Part of a small language model's weights.
Training: a variant of Adam for these matrices, 12208 steps.
MLP neurons of a small language model. Each row is named by its layer, matrix (gate and up: input weights) and neuron, and shows model dimensions 32-127. Each number is 50 + 15 x the weight over its row's rms, rounded and kept within 0 to 99. A neuron's up and down rows have the sign that makes its largest values positive.
After each neuron's rows, "fires on" lists the tokens most often at its 100 highest values on Wikipedia text that the model never trained on.

L4.gate232:55 53 64 74 49 27 16 37 50 00 40 38 22 40 41 29 39 50 54 46 90 67 38 46 50 68 58 62 45 40 45 32 68 76 51 38 39 35 56 59 43 47 57 61 29 50 65 63 28 78 38 56 53 34 37 17 29 61 44 28 41 72 26 51 65 49 52 46 62 18 54 73 40 55 51 39 56 75 64 66 40 32 31 70 50 50 63 53 44 46 66 56 54 65 62 62
L4.up232:47 57 24 32 39 75 23 71 44 56 79 64 56 73 37 41 33 57 56 57 56 69 37 68 35 40 51 49 58 79 75 38 53 35 64 54 41 63 40 42 68 61 82 54 56 44 29 32 34 31 41 26 52 59 70 48 58 58 78 39 65 36 39 41 55 51 39 29 35 61 40 48 62 51 73 43 30 46 51 64 37 65 41 38 54 45 37 54 54 51 47 46 72 46 52 47
fires on: "n", "ck", "e", "at", "us", "ad"

L3.gate16:42 54 57 67 83 35 16 68 48 39 60 55 48 58 36 54 30 49 56 35 56 47 47 37 35 57 72 46 74 60 33 55 30 43 42 55 33 44 66 67 47 56 55 48 45 52 50 55 18 54 46 52 29 59 42 60 36 54 39 34 31 75 45 35 52 68 57 49 36 42 40 55 34 59 67 37 64 39 67 35 42 34 56 59 12 39 36 58 43 63 70 34 84 77 37 74
L3.up16:50 71 44 65 29 55 42 62 48 00 50 37 43 46 42 65 48 64 72 29 63 49 64 67 28 42 42 64 53 50 99 35 69 65 65 47 53 47 67 40 47 40 66 55 52 29 50 42 44 46 37 91 39 51 33 46 36 71 60 56 36 25 49 68 60 52 16 57 25 46 61 67 11 62 70 50 71 69 54 64 69 44 58 58 56 56 49 50 51 60 38 33 86 62 57 59
fires on: "ough", "der", "n", "st", "ll", "us"

L4.gate40:43 67 77 55 41 41 55 70 40 32 44 80 40 63 22 61 44 40 55 36 47 41 47 68 52 45 69 55 44 56 35 64 59 78 47 53 34 25 61 65 37 75 43 51 18 45 52 62 68 81 28 81 77 42 37 52 35 38 55 37 40 36 26 39 54 34 41 40 36 60 65 59 52 84 73 59 56 61 70 56 30 29 41 70 71 70 71 47 38 63 60 59 28 75 37 54
L4.up40:54 67 61 52 60 28 39 36 69 40 34 37 57 27 20 64 59 60 44 61 40 40 42 62 41 67 64 41 62 42 55 27 57 77 65 12 23 50 45 62 61 74 35 49 34 43 66 57 50 60 16 40 53 46 68 43 29 42 55 62 47 36 14 30 42 65 66 46 39 50 68 43 31 53 62 53 56 43 46 38 16 67 59 64 46 28 66 47 59 38 36 37 43 78 53 40
fires on: "son", "s", "le", "ra", "re"

L4.gate314:64 74 55 51 52 74 45 67 26 29 68 49 36 61 91 32 61 50 50 41 50 29 42 53 23 49 66 60 41 42 30 41 45 71 56 55 32 46 43 44 42 65 52 64 54 55 74 77 50 44 55 68 60 42 22 57 58 52 59 44 36 54 59 59 81 33 70 48 30 40 53 75 46 23 41 51 40 77 56 61 39 59 36 56 68 28 32 45 62 50 44 67 73 48 66 79
L4.up314:62 56 37 56 51 51 58 44 38 41 39 67 42 62 86 54 54 26 36 57 65 31 41 35 45 44 68 68 67 47 30 27 58 55 53 54 50 38 36 36 44 30 30 82 69 64 55 57 58 57 65 47 51 45 77 61 45 62 47 85 64 38 48 19 60 49 55 22 34 57 49 65 75 35 34 44 17 45 58 66 53 55 36 41 31 32 29 63 23 46 71 53 07 49 73 61
fires on: "et", "er", "os", "ers", "e", "ations"

L4.gate42:40 65 53 65 48 55 63 20 20 41 37 55 56 63 66 55 40 39 55 68 62 41 71 77 58 56 27 38 46 52 52 52 28 57 46 69 26 43 66 51 31 32 58 74 41 45 48 82 60 61 26 52 63 35 33 42 57 28 22 45 57 55 41 49 56 41 41 27 51 45 54 48 33 53 54 29 38 36 35 58 59 28 52 48 29 21 55 78 46 55 48 43 72 37 48 68
L4.up42:70 59 40 64 26 50 29 23 36 24 63 29 74 55 46 40 27 36 55 28 55 62 45 51 59 52 56 50 55 57 37 40 41 60 60 44 49 66 53 27 56 27 56 28 23 05 63 75 42 60 40 54 47 35 40 57 36 52 49 29 43 36 66 54 72 22 39 63 21 60 56 31 03 52 73 54 45 42 41 41 54 36 47 56 91 83 63 32 47 44 73 22 56 49 47 64
fires on: "p", "f", "um", "on", "ong"

L3.gate93:57 59 26 63 61 39 39 59 33 36 51 24 41 52 63 43 41 53 69 45 58 55 45 56 40 31 62 45 41 38 43 88 80 65 79 42 63 49 65 31 14 53 58 35 57 24 47 64 53 66 45 72 44 63 43 50 51 27 51 38 32 26 26 18 60 64 49 38 43 52 51 79 46 61 57 44 68 74 28 40 67 32 42 44 47 41 49 43 34 51 21 61 44 27 85 81
L3.up93:47 62 56 59 44 51 44 55 60 41 34 26 44 42 52 42 50 57 62 61 45 58 55 51 51 47 82 47 74 79 65 44 56 72 49 56 50 27 21 30 05 35 63 83 66 79 43 45 62 43 86 62 74 43 48 20 39 45 20 70 64 49 65 36 56 51 66 62 47 44 50 45 38 83 44 49 37 39 70 51 50 50 43 71 62 31 45 68 39 49 29 44 29 37 46 55
fires on: "et", "ol", "er", "ov", "o"

L9.gate218:48 44 26 41 99 34 51 65 87 60 57 48 45 57 59 33 61 70 51 27 62 39 35 58 65 85 51 55 43 48 47 40 62 31 42 34 18 91 52 33 47 70 57 41 38 60 51 40 49 72 10 54 39 35 30 45 44 39 60 36 23 29 53 47 60 64 62 56 59 50 39 67 53 44 58 50 55 54 49 42 65 80 46 61 58 30 81 28 38 72 68 47 30 71 54 23
L9.up218:12 47 26 54 52 44 64 52 44 59 70 56 43 51 64 75 99 44 47 28 73 83 46 54 69 41 46 32 46 50 49 21 38 17 48 55 44 63 59 36 15 54 53 55 58 35 41 66 53 52 53 64 38 60 48 53 20 45 40 55 42 47 75 46 59 44 56 63 64 62 31 57 28 61 54 54 58 45 58 53 48 57 46 18 51 48 74 59 52 64 59 59 61 51 34 70
fires on: " first", "n", "ed", " following", " third", "l"

L6.gate197:25 61 18 64 51 47 66 53 50 38 50 72 63 54 59 43 20 41 76 45 60 46 56 70 43 79 66 45 62 46 37 47 58 58 46 39 54 58 43 57 55 42 25 59 27 63 58 30 39 74 47 46 55 31 30 53 40 53 69 25 49 27 39 58 49 30 65 65 37 46 79 42 50 63 65 38 33 29 43 57 79 21 54 42 66 50 70 71 51 57 67 13 54 46 54 65
L6.up197:24 76 31 61 41 36 50 66 39 46 42 37 50 67 26 56 45 29 50 48 52 48 48 89 66 38 31 32 53 42 33 74 55 64 80 49 38 64 84 39 51 19 18 60 20 47 50 75 47 54 40 52 44 51 40 48 43 66 64 14 47 45 48 76 38 35 29 78 48 42 52 20 37 49 63 49 39 38 48 58 57 28 20 49 54 35 64 30 47 48 41 36 39 71 40 47
fires on: "f", "p"

L6.gate195:69 52 83 31 55 78 37 64 36 43 53 53 50 47 26 48 57 59 65 56 73 20 57 43 31 50 42 43 63 54 33 29 39 68 49 15 27 47 42 63 41 35 73 53 54 24 54 51 59 58 48 58 35 37 37 50 42 62 33 73 21 72 24 72 42 29 56 60 71 49 39 56 66 56 30 51 49 59 37 46 57 27 47 67 46 44 91 42 17 33 07 32 43 53 62 56
L6.up195:28 41 57 56 64 54 46 55 35 66 39 45 62 60 52 46 66 47 26 59 41 42 59 64 47 48 49 36 44 22 37 53 48 70 68 48 58 38 59 40 57 61 57 52 41 36 44 34 41 44 29 59 22 50 61 62 20 61 67 59 67 40 68 58 33 10 43 33 38 54 36 47 47 49 49 51 37 62 65 61 30 27 48 63 73 66 56 59 22 64 49 72 80 73 30 70
fires on: "s", "w", "ing", "br", " gr", "re"

L4.gate225:53 66 51 67 63 35 46 42 55 41 45 28 50 60 41 48 34 29 36 42 64 50 36 66 58 52 34 49 34 33 49 46 52 44 55 51 67 59 55 82 56 52 45 23 35 28 46 30 44 64 48 53 09 70 46 46 29 45 25 43 53 43 67 52 53 33 34 30 42 32 52 67 42 59 45 58 34 52 45 58 56 50 38 13 78 43 56 38 45 79 42 46 47 41 70 57
L4.up225:59 48 24 55 74 38 35 58 53 36 54 64 64 86 70 63 53 44 70 49 69 54 45 46 44 40 40 58 64 22 46 46 84 43 54 63 56 41 47 71 65 24 36 60 61 26 38 49 30 33 63 68 55 42 34 37 43 41 59 47 41 48 43 61 47 52 74 70 43 51 54 54 67 61 75 48 20 53 72 49 78 33 47 28 69 10 38 56 48 60 76 47 57 45 38 61
fires on: "od", "m", "ate", "ic", "d", "ist"

L4.gate58:39 50 76 51 42 54 43 31 54 47 23 59 36 56 52 44 28 41 43 36 72 60 14 62 65 70 50 38 45 53 53 50 32 55 34 36 37 64 43 37 42 61 64 42 29 59 58 34 32 54 40 63 66 51 40 45 70 39 64 31 37 36 52 45 83 73 35 66 36 73 70 58 62 59 45 48 65 52 56 52 58 38 47 62 34 27 48 65 42 55 56 66 47 57 70 62
L4.up58:68 43 49 36 71 48 19 49 61 53 30 26 55 45 37 64 50 59 40 50 43 52 49 64 56 63 60 46 44 78 46 45 65 66 65 36 34 49 57 50 24 57 71 59 18 56 56 44 51 38 59 47 31 68 31 48 57 63 46 52 64 39 41 39 29 86 52 40 66 56 30 54 49 66 55 53 42 41 49 22 75 63 62 25 29 63 56 64 49 44 29 57 54 60 47 60
fires on: "er", ".", "ing", "t", "ner", "as"

L4.gate270:70 66 49 49 31 54 43 28 57 23 47 41 50 72 56 33 73 71 27 52 53 45 43 49 36 47 22 69 33 54 63 52 45 47 56 67 57 65 48 52 43 44 49 65 63 50 65 34 09 60 54 68 70 29 45 31 69 48 69 53 42 51 45 37 76 54 54 62 31 33 78 09 54 60 51 56 31 60 45 42 35 67 56 70 45 69 36 37 55 65 36 55 55 58 68 29
L4.up270:47 70 60 44 69 54 59 41 86 55 35 14 67 68 39 48 55 28 56 41 38 71 80 50 38 72 42 60 38 65 71 55 52 41 36 60 60 54 59 45 57 38 32 47 45 55 52 36 52 49 54 50 67 64 55 39 69 50 57 79 54 60 46 35 68 65 45 34 66 51 37 63 55 53 74 45 46 23 31 54 30 72 64 40 44 17 27 77 53 51 26 86 59 45 59 62
fires on: "ian", "ur", "ri", "op"

L5.gate73:73 60 41 48 45 47 53 73 43 28 44 39 47 54 55 46 44 57 28 52 66 59 49 76 80 35 55 45 15 57 38 60 58 65 39 16 50 49 71 34 20 50 49 47 38 39 53 67 43 40 58 35 57 58 52 38 54 43 40 00 48 44 55 29 35 55 42 20 41 39 36 33 74 79 71 46 27 55 54 47 53 51 50 40 76 44 27 49 64 62 36 42 20 78 33 70
L5.up73:47 52 25 48 53 62 51 44 37 40 40 41 78 51 70 70 43 67 43 47 51 15 73 14 59 40 50 55 70 36 41 40 32 57 31 44 40 54 47 38 50 07 47 60 29 45 41 49 31 61 59 22 68 40 58 54 56 57 44 57 59 65 65 34 37 58 63 42 47 40 40 61 55 33 42 53 54 38 72 62 44 72 09 53 76 54 20 53 64 19 61 58 54 38 26 34
fires on: "e", "gi", "ni", "p", "po", "ge"

L8.gate349:33 54 42 66 44 58 86 61 67 40 48 57 89 58 56 56 21 72 50 41 45 60 71 39 69 70 44 30 43 39 31 67 74 62 36 58 47 54 56 43 50 43 49 34 61 76 37 58 47 69 31 57 62 38 63 68 51 37 40 17 38 37 30 69 86 52 44 44 41 59 35 27 38 44 33 39 57 26 35 66 70 47 62 60 47 48 58 68 37 67 49 75 43 59 37 52
L8.up349:41 47 47 25 52 48 62 59 25 46 55 70 49 25 19 52 29 58 49 60 54 44 56 42 56 66 40 65 39 56 52 38 58 44 60 64 32 36 93 30 60 57 17 54 75 67 40 47 30 39 70 25 59 59 68 51 81 52 55 39 51 31 48 54 45 48 63 37 65 39 39 39 38 37 58 42 38 48 33 50 42 82 59 48 69 27 39 39 44 40 41 54 56 53 35 59
fires on: "o", "ri", "ci", "a", "cu", "u"

L5.gate111:60 68 20 46 57 56 47 53 43 36 44 59 26 84 64 81 49 39 26 66 52 41 67 54 19 46 47 54 71 69 45 58 73 52 53 59 42 41 50 57 56 71 19 64 63 60 36 25 12 51 39 57 48 39 65 73 66 48 28 56 46 37 59 22 58 57 41 59 36 68 34 67 48 33 56 58 33 71 67 29 21 59 56 50 46 54 74 50 40 65 47 55 61 60 44 34
L5.up111:68 37 46 56 34 46 81 52 68 55 30 69 40 66 58 45 45 60 52 56 39 41 31 37 64 44 61 48 69 49 48 46 54 69 27 45 42 56 53 52 38 36 36 44 72 69 64 57 31 49 44 53 49 54 56 63 43 33 42 43 64 64 48 55 58 30 53 53 61 43 40 92 82 82 38 53 44 61 72 40 47 35 65 41 55 53 59 57 49 56 40 68 71 78 82 49
fires on: ".", " of", " &", "se"

L6.gate250:36 70 56 40 72 41 47 60 55 32 67 40 24 42 17 81 54 45 48 50 69 59 45 61 54 31 54 69 43 46 29 54 48 60 48 78 50 35 68 82 79 58 67 56 50 44 60 38 80 48 45 51 72 32 46 43 50 38 28 20 54 28 34 44 60 52 43 59 67 67 87 74 67 45 47 66 67 42 48 70 37 28 64 62 47 40 79 38 95 49 36 60 54 54 25 54
L6.up250:32 40 47 70 27 64 49 45 53 64 17 42 60 51 40 71 55 56 32 42 36 67 70 43 61 66 38 55 45 43 35 53 35 54 54 38 63 61 34 38 42 55 42 39 68 73 39 39 55 65 52 41 70 26 36 63 50 39 50 60 26 21 45 45 52 88 45 39 49 36 60 46 41 41 37 62 54 56 46 26 61 60 40 72 20 50 50 41 58 31 17 48 33 58 69 48
fires on: "s", "ra", "ab", "ed", "f", " |"

L6.gate182:42 62 22 83 41 23 57 61 44 60 51 61 38 64 24 63 46 51 44 51 44 62 47 54 35 53 65 57 64 49 44 61 58 86 44 50 50 26 57 49 67 24 54 55 46 52 41 71 49 85 15 57 66 59 22 56 46 38 36 46 52 36 56 59 43 34 65 57 41 56 60 44 46 86 47 59 50 59 48 32 51 51 46 55 56 58 71 49 54 52 58 34 53 61 51 69
L6.up182:67 41 88 54 28 67 41 52 59 49 47 32 44 41 35 49 25 55 57 53 21 62 12 70 63 71 32 41 38 65 41 37 56 66 22 39 69 78 66 67 56 47 26 62 50 30 50 59 40 50 37 51 53 34 60 43 62 14 60 34 47 26 40 20 50 57 52 64 20 44 60 63 40 70 38 28 53 66 75 30 35 58 78 33 41 56 26 40 79 24 66 49 29 33 46 56
fires on: "c", "le", "the", "re", "ne", "be"

L3.gate101:72 78 63 47 75 35 63 82 38 77 37 60 30 49 43 47 59 44 49 45 44 60 47 51 51 36 65 30 30 39 49 47 40 71 25 35 58 69 60 56 53 51 54 47 33 53 59 48 73 36 40 48 64 64 44 47 54 10 67 13 63 56 84 40 58 57 57 39 61 69 51 54 62 58 52 74 49 60 67 65 52 52 59 58 65 22 42 69 34 51 13 41 33 36 61 49
L3.up101:50 50 60 45 36 57 38 67 56 40 63 49 63 13 63 74 93 44 44 51 51 47 42 60 56 69 54 46 57 48 44 52 30 54 43 26 71 53 35 54 51 52 80 52 33 71 48 57 26 20 53 34 30 62 33 56 79 46 64 35 55 63 47 48 65 31 60 52 61 79 21 44 61 34 41 41 29 59 64 57 48 64 20 50 47 67 27 48 54 40 66 58 55 65 31 67
fires on: "e", "ang", "ing", "and", "ge", "ook"

L4.gate298:59 56 63 66 60 35 72 40 47 24 50 66 40 40 32 53 45 45 46 20 38 47 31 73 73 55 59 52 39 52 42 74 54 37 36 60 49 40 61 71 28 52 43 17 45 31 45 60 54 75 27 58 43 83 45 25 58 52 23 45 38 58 42 48 75 37 56 33 44 72 54 70 51 53 71 27 63 66 35 45 46 37 53 60 58 67 71 39 31 60 69 75 46 44 62 60
L4.up298:49 52 28 74 64 33 25 60 56 34 60 55 53 63 31 57 48 42 28 56 60 51 49 54 37 73 66 66 43 80 21 56 53 56 75 67 32 70 33 62 79 64 57 66 48 50 44 36 52 82 64 63 54 39 59 50 65 55 36 39 23 43 63 56 49 57 71 41 47 59 38 44 42 40 74 71 46 48 75 38 34 71 42 53 45 70 53 58 35 93 46 75 70 78 66 44
fires on: "ar", "ter", "n", "at", "ight"

L4.gate128:53 55 45 29 38 43 27 60 53 64 28 43 41 76 68 64 33 63 49 43 41 27 21 61 60 70 36 75 23 39 66 41 82 57 57 64 49 36 63 72 42 53 50 34 78 57 43 60 42 57 49 68 56 61 44 42 48 55 45 36 22 54 10 13 76 56 63 26 55 54 49 44 59 68 32 45 34 36 38 49 53 29 55 44 47 73 74 43 47 56 37 33 54 51 43 65
L4.up128:66 49 56 52 42 46 36 44 53 48 59 40 67 46 72 65 68 18 32 46 47 48 70 09 53 78 66 78 41 57 78 54 11 46 43 56 79 40 53 49 37 61 59 59 65 71 56 51 18 62 45 31 44 36 55 18 83 73 60 69 71 60 93 64 43 54 49 22 55 48 54 37 66 56 55 31 58 42 62 87 50 56 58 21 40 40 36 54 51 42 92 71 52 47 78 48
fires on: "ur", "a", "un", "op", "is"

L3.gate259:54 46 56 53 73 36 14 67 10 41 47 33 25 28 60 38 60 64 42 50 85 44 46 82 46 55 55 49 80 41 59 28 41 65 47 32 54 52 50 36 80 61 60 76 41 49 60 45 45 55 47 46 54 44 41 75 56 37 62 43 77 74 65 19 60 43 34 58 28 33 49 50 60 76 44 39 40 30 34 36 44 38 39 62 91 46 47 46 48 47 50 84 48 57 30 62
L3.up259:47 60 64 65 41 59 24 60 13 64 63 75 54 44 49 40 77 41 46 33 38 39 50 26 38 51 56 36 55 65 59 43 53 41 61 49 60 58 37 33 47 72 55 50 65 26 74 76 34 57 52 83 75 58 61 24 42 44 71 43 62 30 50 23 60 20 64 26 39 57 60 63 55 51 26 46 12 66 35 48 46 46 52 79 45 14 38 57 64 47 69 68 53 41 65 76
fires on: "er", "e", "re", "ed", "le", "o"

L8.gate214:24 47 40 59 41 69 59 45 50 33 43 51 53 65 36 54 34 61 52 36 57 31 66 48 24 57 44 73 38 29 63 41 65 42 23 63 50 46 69 55 22 37 45 37 69 50 53 38 65 81 65 38 48 56 34 63 32 54 73 29 52 22 34 32 61 49 63 63 70 47 38 60 36 61 38 45 53 41 33 72 31 36 63 47 56 42 39 64 21 53 53 50 42 58 46 35
L8.up214:72 55 62 33 32 33 55 25 40 25 38 56 78 50 55 48 42 85 52 48 45 58 64 62 77 27 20 43 48 37 66 42 71 46 40 23 43 06 59 53 74 48 57 53 69 61 35 50 66 45 72 50 62 57 49 56 67 56 69 32 59 45 77 38 43 54 26 33 42 63 55 67 36 45 61 56 65 72 50 85 27 49 29 16 73 65 38 43 52 53 57 44 58 36 28 26
fires on: " pa", "ci", "u", "ca", "ta"

L4.gate254:38 53 67 67 88 53 57 49 64 48 56 53 55 64 32 23 27 56 46 60 67 53 78 55 61 44 21 52 27 26 29 52 64 75 57 44 32 54 40 40 55 71 60 34 24 46 50 17 74 43 73 58 58 49 52 60 40 50 36 55 79 57 36 62 43 27 75 70 62 51 59 66 51 47 29 37 60 79 54 64 55 61 35 33 65 39 58 65 44 37 48 58 42 27 47 28
L4.up254:28 49 64 71 61 51 56 43 16 40 51 70 55 29 49 46 54 72 27 39 41 55 59 62 46 49 39 56 62 45 34 66 73 68 48 24 77 79 26 20 34 59 62 63 41 22 60 37 52 49 60 34 54 73 62 39 37 48 71 52 38 32 60 57 63 30 72 57 50 46 45 86 42 55 34 69 44 52 45 45 69 44 28 62 47 40 35 63 58 52 54 60 33 52 25 71
fires on: "er", "at", "re", " gr", "g", "ol"

L8.gate215:74 58 65 54 32 34 51 34 60 64 27 73 70 79 33 46 50 37 43 36 21 63 30 34 84 36 62 55 16 13 72 68 57 42 43 48 54 41 62 30 70 38 51 43 65 52 41 62 42 31 57 69 52 25 50 20 69 56 64 32 66 42 73 61 62 40 53 50 36 51 62 51 39 65 43 48 33 51 49 51 32 52 59 60 23 48 52 60 42 18 69 63 45 59 44 68
L8.up215:41 56 40 35 56 33 52 59 42 64 50 71 39 56 62 67 45 81 50 47 76 29 17 31 80 69 71 60 33 49 75 41 56 71 55 25 25 23 50 26 59 50 55 64 38 45 38 39 64 43 40 79 54 37 16 60 96 80 59 59 69 62 52 59 37 52 65 35 39 56 25 58 33 60 66 52 24 27 68 37 44 71 46 51 53 40 42 67 21 58 62 48 72 36 49 55
fires on: " lo", " Ex", "lo", " st", "ch", ":"

L5.gate97:41 75 56 53 81 50 69 67 32 37 52 63 61 61 84 83 26 51 58 39 63 54 45 26 73 47 28 73 26 72 43 40 49 59 40 45 42 42 40 57 29 42 48 50 49 17 48 49 49 49 58 62 61 27 51 35 45 48 62 44 61 56 54 30 88 25 36 42 43 47 42 46 67 69 56 41 43 43 54 57 28 56 49 56 42 51 45 74 30 47 24 66 44 65 30 38
L5.up97:49 65 28 36 43 56 63 39 37 55 55 53 59 65 43 73 19 67 51 56 45 47 49 34 42 39 19 43 14 60 21 58 25 49 64 45 42 57 37 38 64 63 40 26 52 37 50 41 31 18 78 52 61 50 64 64 78 77 89 34 73 51 32 53 57 36 55 39 36 38 48 52 34 35 08 59 24 32 45 60 41 51 62 32 63 45 49 40 67 65 41 70 46 41 50 53
fires on: "E", " Li", ":", " E"

L3.gate219:69 53 62 62 55 49 70 30 67 50 41 51 45 52 64 24 39 46 43 52 55 46 37 73 63 76 54 69 28 68 39 53 47 72 57 58 45 38 67 57 46 84 37 51 19 38 63 38 33 68 33 58 26 23 57 31 56 57 55 25 42 58 55 53 94 14 44 43 36 41 36 36 54 55 68 51 54 55 25 85 43 54 59 48 29 64 56 57 43 47 68 43 61 49 64 71
L3.up219:65 63 45 63 36 40 16 41 54 51 94 45 40 36 49 29 50 34 57 54 38 60 42 82 59 34 55 53 69 62 48 70 73 54 54 27 32 71 32 51 38 42 44 49 58 43 77 54 44 47 56 61 22 50 68 27 53 69 51 43 35 18 38 56 84 50 50 38 56 58 56 60 51 59 83 49 44 71 69 43 16 49 38 30 58 73 91 68 35 37 69 40 47 68 56 75
fires on: "in", "n", "ing"

L4.gate320:56 91 28 65 80 37 40 42 60 35 43 72 36 59 48 48 19 66 57 39 52 41 47 47 51 48 57 49 31 20 16 68 50 38 43 49 53 53 38 58 63 50 41 34 24 26 58 32 42 60 59 46 19 64 42 34 42 40 46 33 53 45 72 52 44 29 59 51 34 18 77 58 81 58 35 72 58 50 48 50 71 30 45 33 49 61 50 77 52 48 79 61 66 40 66 66
L4.up320:37 46 69 42 44 44 82 36 32 51 36 54 64 61 58 61 79 55 55 50 27 34 07 88 29 33 24 68 80 52 81 67 40 48 50 68 54 48 74 88 49 36 46 29 44 18 46 60 21 58 66 55 46 17 54 54 56 28 42 55 51 29 40 41 50 47 43 37 63 60 53 35 28 76 44 23 16 59 19 50 51 50 60 43 54 54 62 45 62 54 43 57 51 31 54 36
fires on: "ist", "st", "ing", "ate", "y", "ult"

L4.gate190:75 44 73 67 24 68 44 48 43 46 33 51 30 40 64 47 18 46 23 56 25 61 32 44 65 43 65 58 69 53 39 39 16 49 49 70 64 46 47 72 35 67 48 42 37 58 44 21 40 54 50 47 42 41 34 30 50 47 60 41 39 53 56 56 68 38 41 70 62 52 74 52 58 59 47 50 31 87 11 51 80 34 54 57 49 74 60 53 24 74 75 30 74 37 63 83
L4.up190:64 51 69 26 45 60 51 52 68 26 32 30 52 58 40 69 31 55 31 65 63 44 42 53 41 41 63 41 61 39 57 45 38 55 50 67 41 60 53 76 30 63 42 52 22 67 49 28 44 35 40 26 51 62 18 28 38 35 63 54 46 57 33 34 36 88 50 39 48 43 68 68 59 51 54 29 50 72 39 22 66 46 67 67 35 56 48 43 39 45 64 50 31 54 59 44
fires on: ".", ")."

L5.gate191:54 64 12 57 52 58 49 68 36 38 24 50 26 64 45 50 28 30 42 48 62 30 26 42 47 48 56 51 40 17 48 31 52 63 60 54 24 41 64 44 48 48 50 47 57 45 62 75 42 60 58 66 54 34 33 55 73 22 34 61 70 31 37 48 29 39 43 41 58 52 47 66 46 45 48 29 66 42 61 72 72 29 59 51 44 62 82 58 75 44 86 41 70 53 43 59
L5.up191:46 54 43 67 26 19 60 43 65 39 43 43 52 68 58 55 77 20 84 51 17 70 40 49 47 41 39 71 72 57 41 44 76 47 48 51 39 48 44 80 58 25 50 43 51 45 13 39 51 65 37 65 66 29 74 60 39 86 37 41 29 45 54 65 37 46 42 55 49 35 42 25 47 39 59 83 38 44 67 54 30 28 50 29 64 51 60 51 68 46 46 43 26 66 31 51
fires on: "z", "s", "p", "w", "ra"

L4.gate374:43 52 32 69 53 41 34 65 64 37 79 43 30 76 74 47 82 58 56 54 60 41 65 21 73 60 60 71 43 41 61 59 47 35 22 73 32 61 49 52 52 48 51 51 74 56 32 25 33 36 60 52 20 70 44 50 40 42 56 54 47 59 61 30 61 72 83 23 47 47 39 83 49 49 34 50 40 41 42 29 42 48 28 48 69 37 38 43 35 49 68 66 38 54 65 73
L4.up374:54 52 79 86 75 41 30 81 29 51 81 51 41 37 30 50 35 80 63 33 48 56 70 38 45 54 49 43 80 50 58 52 70 38 32 27 14 45 60 38 48 40 56 75 31 62 67 39 60 49 69 43 30 55 55 31 41 57 33 48 33 36 58 65 66 48 42 19 51 35 32 67 57 70 62 25 73 71 45 56 62 51 53 56 43 30 19 54 31 45 65 44 58 48 69 55
fires on: "er", "ough", "her", "ver", "us", "ent"

L5.gate215:60 59 32 68 50 56 68 72 67 75 54 57 43 57 75 51 55 56 38 56 27 88 48 69 62 37 72 34 46 60 35 41 48 46 39 70 43 75 56 53 28 55 46 29 55 61 73 31 61 64 43 50 40 48 46 27 44 42 69 21 54 38 64 46 64 25 60 30 22 36 59 19 49 37 44 47 55 73 39 49 37 50 35 75 47 62 62 50 60 50 77 61 43 48 38 63
L5.up215:77 50 56 62 42 57 45 80 51 53 39 46 70 42 40 27 72 31 50 53 40 61 57 72 40 50 52 76 48 43 59 35 62 55 49 32 40 55 50 69 37 76 32 34 61 42 70 67 09 60 31 54 41 58 65 43 54 28 55 49 50 53 74 69 66 39 23 40 44 74 37 66 92 87 59 50 58 56 54 44 51 35 35 38 20 56 55 58 23 38 75 88 51 68 66 41
fires on: " during", " following", "ing", "ring", " same", "out"

L5.gate150:75 59 63 47 55 68 55 66 48 53 50 33 42 66 54 58 47 45 73 47 72 10 84 72 48 52 57 43 44 48 43 72 57 69 77 52 41 53 32 48 46 43 81 59 22 60 66 49 23 65 54 66 73 51 50 54 44 70 29 57 69 41 46 65 59 81 73 21 21 51 52 63 37 55 85 40 58 72 51 40 42 57 57 53 73 29 67 40 58 54 48 71 45 57 29 36
L5.up150:58 52 58 22 33 96 34 71 36 27 42 37 69 23 53 50 41 34 49 27 37 70 60 56 67 48 69 46 54 39 50 65 24 51 68 58 29 33 52 76 48 69 70 47 55 32 66 22 73 46 45 35 42 71 74 56 60 62 54 32 67 57 20 65 42 65 59 47 41 71 56 49 69 78 73 43 66 46 53 54 55 85 53 62 28 59 45 66 45 68 44 30 28 46 54 31
fires on: "land", "ight", " Green", "son", " Art", "ki"